Weights of a small GPT-style language model, trained from scratch on English Wikipedia.
Size: 9 layers, 4 heads of 128 (1 for keys and values), vocabulary 29458, 45.9M parameters.
Architecture: RMSNorm before each block, no biases in attention or MLP, untied embeddings.
Training: a variant of Adam for these matrices, 6131 steps.
MLP neurons of a small language model. Each row is named by its layer, matrix (gate and up: input weights; down: output weights) and neuron, and shows model dimensions 368-463. Each number is 500 + 50 x the weight over its row's rms, rounded and kept within 0 to 999. Numbers have three digits each. A neuron's up and down rows have the sign that makes its largest values positive.
Before each neuron's rows, "fires on" lists the tokens most often at its 100 highest values on Wikipedia text that the model never trained on.

fires on: " ", " out", ":", " into", "-", "–"
L2.gate56:531535520577529536576417529540517536471531484501495468416579415499487477559470500489550480533429562493541508515443531483486536498491492398529505549519522478448578579511479516522489524466568587488439568432471487476572647552490558481577531436456521550503481542419455417552413484490568544535
L2.up56:582500518495511509486486472529549496478462598459462475513517434416558510508417492524433466512539649490459581575528534520440603504471501550512457461477484410529514498516576523569378433509565553519530481509437560398436503502515505581494551497532437489532486483514521462571461484489495521513
L2.down56:520495505451452474400505479420533496451456586493480529571492534543511495549514506569533420466554485543465567505464415485486520489462423554443488503519482475450474532540612502460432453530492545563484455573428534458421381507443443548456506473499478423510509460538535479513508571420555445571

fires on: ",", "'", "9", "0", ":", " London"
L2.gate407:520476512455517481530459372429481482492500514497509474488512502456517499504534437560578582512431461535574491444472460584520483504485547491482529485484427440447519455561494574506571486461409542503562519559450485531516467471439435514570543470484559516565554506422449518488596513484454501508
L2.up407:476571457459546497502434444371463485486554502433562496470485471393466507531491410531524485536499497539507517400559575504570449534548509519542567543465491537462506507501502601563550486543547500493527548507495418452458409443508529356473602500443431524490384372566542588492555534473468454462
L2.down407:520473470535492520586540496513526444537490519544499484511554507445537522459605486514517571408467511493566616505512380521466544543502466459523485426502464413486464496498421475513575475446367522560533460638527502449476554456351483503567604409470554502496588540506450491517507371468527634525

fires on: "1", "2", " World", "″", " Senate", "st"
L2.gate634:469558441506557507557522582475491394402436435414507519421521489537493519461549517642494500498474464430499440506381489509426556577447516481473466565517577479446532516527518546445471478407513541545583460455490481535460457536438419527538498475479466452451503581481545475511524512542551498523
L2.up634:445450473509497515479654573522456456523555546505516449443530553541566518462363561491588481558438499468586511576466489491538553485457509592600439570432478481518497536453542558457459444508516457488461474478527456593503542516562490536575424544468469473605395576444547534466551437520542553532
L2.down634:486506529609484542472499582443536525462614596491541468508523567454506352403511530453622394531530517489488445491542580533434560454463491481466447623509488517537598506421496570467511426466515411477578471569562452478458543556572454521558581448562452483531507554554468522494602590461496521552

fires on: "3", "8", " It", " Jupiter", " above", " in"
L2.gate246:498463480491359542493509506578477518484531482432444627519496547550498576494582532487449566472475586447454500448455492516478465593545494479424572495520581642495464567515465453556415503478444465495432458508505428513525496483385575503537601490529494476481511354588533479495476490446495453455
L2.up246:445559548566520483482557409550555522578534493565539552495512549453531545470440521482459544446462396594520417575495471522473505472481504503576442532482519493557486552444533474439506517559572542513446503461497511472485539430513434444466434472459441507590456562575506459495470457530409511476
L2.down246:468651495494458467649547448528579493442465498506431457497502417544554476456550436477564484477539418403447483448583510519458545397459474560526452509436542525557487544502403521494499530476522440474549495423420440519483421473478508448517497538518524536553425559481534584508516376554602539517

fires on: " F", " GP", " Mar", "un"
L2.gate272:479524464475540563469466470573542448499578530511580644484506506481418505539519458498543489573417556556474530477464454486530452481509561460522503476543379405423492487475404571455518480516483564544433549379384503565532563497530463544522413520432489558448494472440529495569486597426489530426
L2.up272:606469559485443523550515385533460524483579514560495489604500474462492487483519487455477375554463536462457526512565571523462437402490459546550395520511459544444427531508480515493447393505461440601540456430432524493513478436557463505442500492414417497505438549506536594506473513448577501500
L2.down272:514496422479462529505498525584467496474456594511468421508442408581529509464526534494483523461489475449499454530543431445599537499457501538529476437533487556628475528432545552420536451486567448440399500460507469473469466553476481470505492544449472429542520572574414533416512395465507558550

fires on: "1", " ", "0", "3", "2", "9"
L4.gate303:483550572507417544522521563549450468482476474521598484437375566466500511502453436475544501481551512502530540468405445496472490490497459480524606485489532470513464562576425449541443475510511557487302512419471452535499533572523588465553447492521544599484516519517414471548492525479559505542
L4.up303:515485490445452541515504480433494497440545594457450480548516486425464597422546382465539556583515536479433465556517473551528546526444487548566477375483538544484517435584510526474552564539536513355435497475493500435390543433480467451426445473544490522456501542591468441518564586619502533485
L4.down303:451374513452602562484555390456512503512550351549456505462478564488521405482468570487502496558548589503499502531518496512473504595400534520502444488473456445540539534419451462560496560408504416539534546529548448520494451502603552398496468492462531549554444513485463418502456470459457475552

fires on: "-", " and", "–", " that", " G", " or"
L2.gate88:542531496493445503508536549367475460481363448546521522510560607551564485504505481510578560533448537530418488451525489458466512493458470543438482467513522480464614496527522427482439547485547525511562443441475533485541384554498670494595452498462488484564467452521466536490448492477563540546
L2.up88:658448533516492476490438453469512544557537561531483504546604514452404476456517444485535452526500477443517514535520526460398510486430523522442468527539471456513452455577462601556501491491569507550483606476497477558418532536565433436492545504505561500421528500500515487499480522483454559378
L2.down88:596467499532439485499462452517578558504539499472508439524488458487539480504430460564456461499580455431440538503598527475520553503467516471523500490474481532508466458566408583549493561515511370460476535553541413453438537418508421400495529559544502501452436516490515475553455472480520471495

fires on: ".", "-", " that", " high", " those", " World"
L4.gate391:507464522530472602422464512437473472537539492475500436477361564576500562451637593487513454497482475436509462469465453463484579458460558564504487499430542529516553568551516451637557533399469541625501471484502443490502531513428510502487529462440553453515561456442482470535521508528513443585
L4.up391:361399422480502494511519421424482488449535536461505562524480537492479475545491478463550544537409430470576459487429519538551509549460553558481552504421464514568574513528528580498562484460517439462539500529554530497544499447448582549382488437422569455420427467455608487536517517488511521477
L4.down391:479508521502500521544463555467520511502551589468554418500540460566462444454472509424457424595489430495547564507479622477494508535421500495532423512526487549518575472516485381559462617549386496473508561496509482471516442372596589465531403525520520546453510472493586557464508469606488544454

fires on: " that", ".", " of", "–", " this"
L4.gate301:588487540511388531460528506431497500467480447496577529524472520531462483542532574575475521468515550442424473493523526446394590468434478492477466627463522519409496513545498547552531460525470504513470579541468500485560454635440565564551481463474510525618471460521496441459486490559526540546
L4.up301:577544465600413513399475478533477509567527551485495528553448507551558485514510607500437494454549424462490530557523558499492485467468472442442481458544532532463469423540478555519543473559559474513483447556543518412498505490526487526444491517501488528561428594443567603544549545475441407492
L4.down301:518509523478517516477514500489513496508466500582479472423563485560571487497539440434439503489546471460487492545477495471518437505557514429587526425521523609480497525534536532483551564528507521524447564419504581456457483446529467485462478578452524524420413522513435484526537510607473569426

fires on: ".", ":", "–", " |"
L4.gate323:477531517463518528567428397477456510509550488555521445485435439516509499510491490516655496520434487447545468455533416484505493444544422547445539473606540513485545545531485426436544510553408530489540587465523456499513447475438499532498574483510488597520526530479520461534530459467647473592
L4.up323:627495404476554558512448538464558530474397433458614459464477537450524495576592532536459475457490626533452556560498460617474501555443466496471456463484424401535437582476575526408398539537543558438485538521497506572464497541481503448445582481488419560442451449506557542522557535516423462499
L4.down323:569434454568515495468467516447489444538490512420541450474529499492563436429419491515557481500533538455411483466498486525459522462584482449437565488580448563482453471544438586363589454499541449492548551521502496509513523515590554470472462626429444495532523555584448515502472555491491429592

fires on: "-", "end", " Ar"
L4.gate49:494535546557584512527452590493405489496496431477511533423569433536452452515484504533523451474503531389556474395440469479546528470510562490486340482499526464447521525444504513560589550460504594486437531462466477517453467530575432445532506488455456518547493485484462486450473520424489512521
L4.up49:535520443581397533564543580537476547502544495542473488448567493494480452451517495496487447421554498554351542467425459457487527482496541490419502484512452477410462514503530458479510570524507575491488574461560474509484527490454400512484500559424540557512541546541457562489467512517451489588
L4.down49:478448488565546520482487539501484550413501457483563526510430436460492496624474534546495492506441438548483447428475524521561527514494537530421482394456533446464440411461503361479464448524503507508441519425431532482483467570567454468525477480565554548544532497501472533461413483596510552510

fires on: "7", "0", "9", "8", " between", "3"
L4.gate53:562464552508424516435509564570509555467392393503412495499553517479421541510516502515527438574436479602575512475508525544581501531486542583559544400534527586472532518450520583451486472498440429519399462458467420447547544521518546535474501454489521530516443426535543482487448547488511526543
L4.up53:507523567535546423460509524504529499470463543514570502475449414485543495488602496460423453492481472482477551569580447649575501460396549489594439534484466538499425501465398520510541524574534481507534435512448423480558490536489541493416512553509485569435543590503448427540428467514343485527
L4.down53:498494516481560486370553492421481542549446491555505523489453550441572611475516512393429565444548360459467481516434382486484528427476443408492423598476459464431511521533563486456472539605536594453534438513514453591467603539545540456493588503555486481470538559545451442475583440464564432535

fires on: " ", ":", "0", "s", " the"
L4.gate133:539507462524523451535467464531509594515601525566448587485610513546532520585452487514570475533445572565571487420384433544493498521486518422500480485497449564534515546482495558578540387451451570519489410594375467530512471457494430634464486552519544563524604488525391406489457456509565462526
L4.up133:650606552458434423479497487515451541470506468512470545496459486533482517597513443450599493564464563506592466475450508535553423475516476456487547507577559499480488464465535547569484461532476460507485588470391456498506498482569576478467512494480511524462539453512451443507602500481536531501
L4.down133:424510506473472603529506400477525499413467475454499439505459436505509560530367419581522545510461547476503486530563499519420578521539517551509493525557462495485418552537477546470444500543477465530462491481566464462554465472585474447538476432468467514450543511433501524527471508579531501446

fires on: " (", " ", " which", "s", "–", "2"
L4.gate20:460557477523473491483407435529452546519492468404477538534472528559439586512506463602561486529474463450463522545547427414486514453464461362517442601470508486470478477542511473429558508540469553581498522482616556491405403499439492474539454466505472531537441522460517490515500622482483463478
L4.up20:496571533468583461546611436560442471520523483458483544472510581504430459449375570546480514514421415553458442492578498515453509455526399553394509528574583493561499429491536435461510451566406532516523449534550563511494495475487485533498557407568512500613458555442531507562631584478429430509
L4.down20:536542452539469552490525496504449465510506515579512551540529563532465481461526524484500429465507339508509468484479564564555459528496553460510461489485465555584488546456630480521408494591493531461615445464410490524568408534546519476494553483540488492530509475540599556483448554536455471597

fires on: " ", " Total", " was", "  ", "|", "2"
L4.gate390:562511474518477535483564587531515489526572499437482413487489445421552524495467525502513510522475490560454434493490471492493492582514487487469466535512565518521538579475467462504479463589463477530378552465457530448507527531368427489488513627552542522540503502510467462500521504499526504512
L4.up390:486440479367413586567544483492437495512485499547457471433539464508493530469506454457518525487565589532572425470539497592466503570468469483534471507525453556484497463520396501468546435554537443440568552469435423382487458448435530555528485521524433540431600496516538566557476473615531472522
L4.down390:584622496503465570488400581537500533590522578518509551558441516506490486531501488451591562447485508516538487496480536460501472437399467574572474485452487479473523504521454460583500453495488515567586496504600474456456549444488540525509559418474410515545500493442602484491512487437527441500

fires on: ".", ":", " ", " ft", " in"
L4.gate296:537474434604462480482444435480453485547520401466465516592550504484478548544530405493494542454442535452491566441553526515500538500455486554483507513515575497487516577503459579558473461508446489544516541509533533451546399511533513437534610572454505599636418482540512509532463536426556447550
L4.up296:528517461470472543525472512466547449525477536534575474524551442459511498512548559535434521499476514513488513448492569568589455523432480441395484572489464507552536499635572451550437418513455491508557560494404522447547523514560534465547607476439464484487517488543511465565474553608464473481
L4.down296:492487514541531546554502495613548480542483454527503453487487519479564526513460566531539502525413439476453506522549468535484487564443514504485431575509593480500429563500508502479622447542559467412423483561478544492440507463437564457515433449465522425482502495500473461570436424511520537540

fires on: "0", "1", " and", "-", " only", "2"
L4.gate604:464505559511477559528445475407481566513457548438589413505495541521522557494512405531442565584517409488448475583531510478455646532521534540505464556590408477489473487517518450462521594479571555425533479495408527462449345529454565472472500504424449476502515568485480471518483506522494558529
L4.up604:533527448447450523538454513524524582488485522576549491555504491537435470512498515379490510470488396551555526623508509564572454518422507448496582457590636500452465539525522570472545539576538494508501428500388426536584575498500449425497514477478582505441431592465464518435508478453387520500
L4.down604:466488516523571481481517559520499473535548495488509471463561568464590443490406491477609505481459516556435524540549484587525556486532507423560535479525579493586582485559424458493480376437596545495464501494470453491471557458656569455607572476494453519459443544582569523457496552451403512561

fires on: "-", ":", " daughter", " High", "+", " v"
L4.gate140:584391498494424538497551580574455536534501503485424532549523513468458512536505473544464451503469504444459507535455499488531497454510458540497520501518422538475609466557613585397452544564519551453410438537350574542508589524508550630521514530493480479483527573559505505537449476479541530521
L4.up140:487527442459522501513492469572494529515460548552377577466608533601537526509511464412482460554503514561460511517505494614455478463525431456429421541405474509561516451591491558455417442442558568600486519526452497507501432554526588487433585474554522565559492502446475528498508478490546558492
L4.down140:409522509443544533502422521476565627428557500512478481490558544480508465517489515488498546498547444518543571526507524539488422489461496405439418508461547453545451489497383494544521490507559556519498528546642451535506492463442461532542408376499506540554532456454489489441556581486463528571

fires on: "4", "0", "3", " "
L4.gate233:501487561526477546531525450538551424525548439465455507508505482632540527468465459473475602528449532499594515618526493535526544525506594485489579525478489432465557507492442440502412453351496569530443553497410501525464486509402496541544472483527426507522501499502470576597434486479524538459
L4.up233:598491566557521486537584592526483492488510559517476530474472570529514448479487456449454511600407529482589553545564488624570473561510534509567532524480508445479535423517525430473420490566519482426476470467576528457589528507490484451484570450588390531470442577505538478536513453508470483456
L4.down233:497423489399513479439453525505519541481594484528492515546408493444516574471437571550453392519493435508443474349445521515475495420488449538586558525550501480511498523463464486551517531550509491529482515458448597558517546485511522408520525549488593449547597531487419347461522445544547458596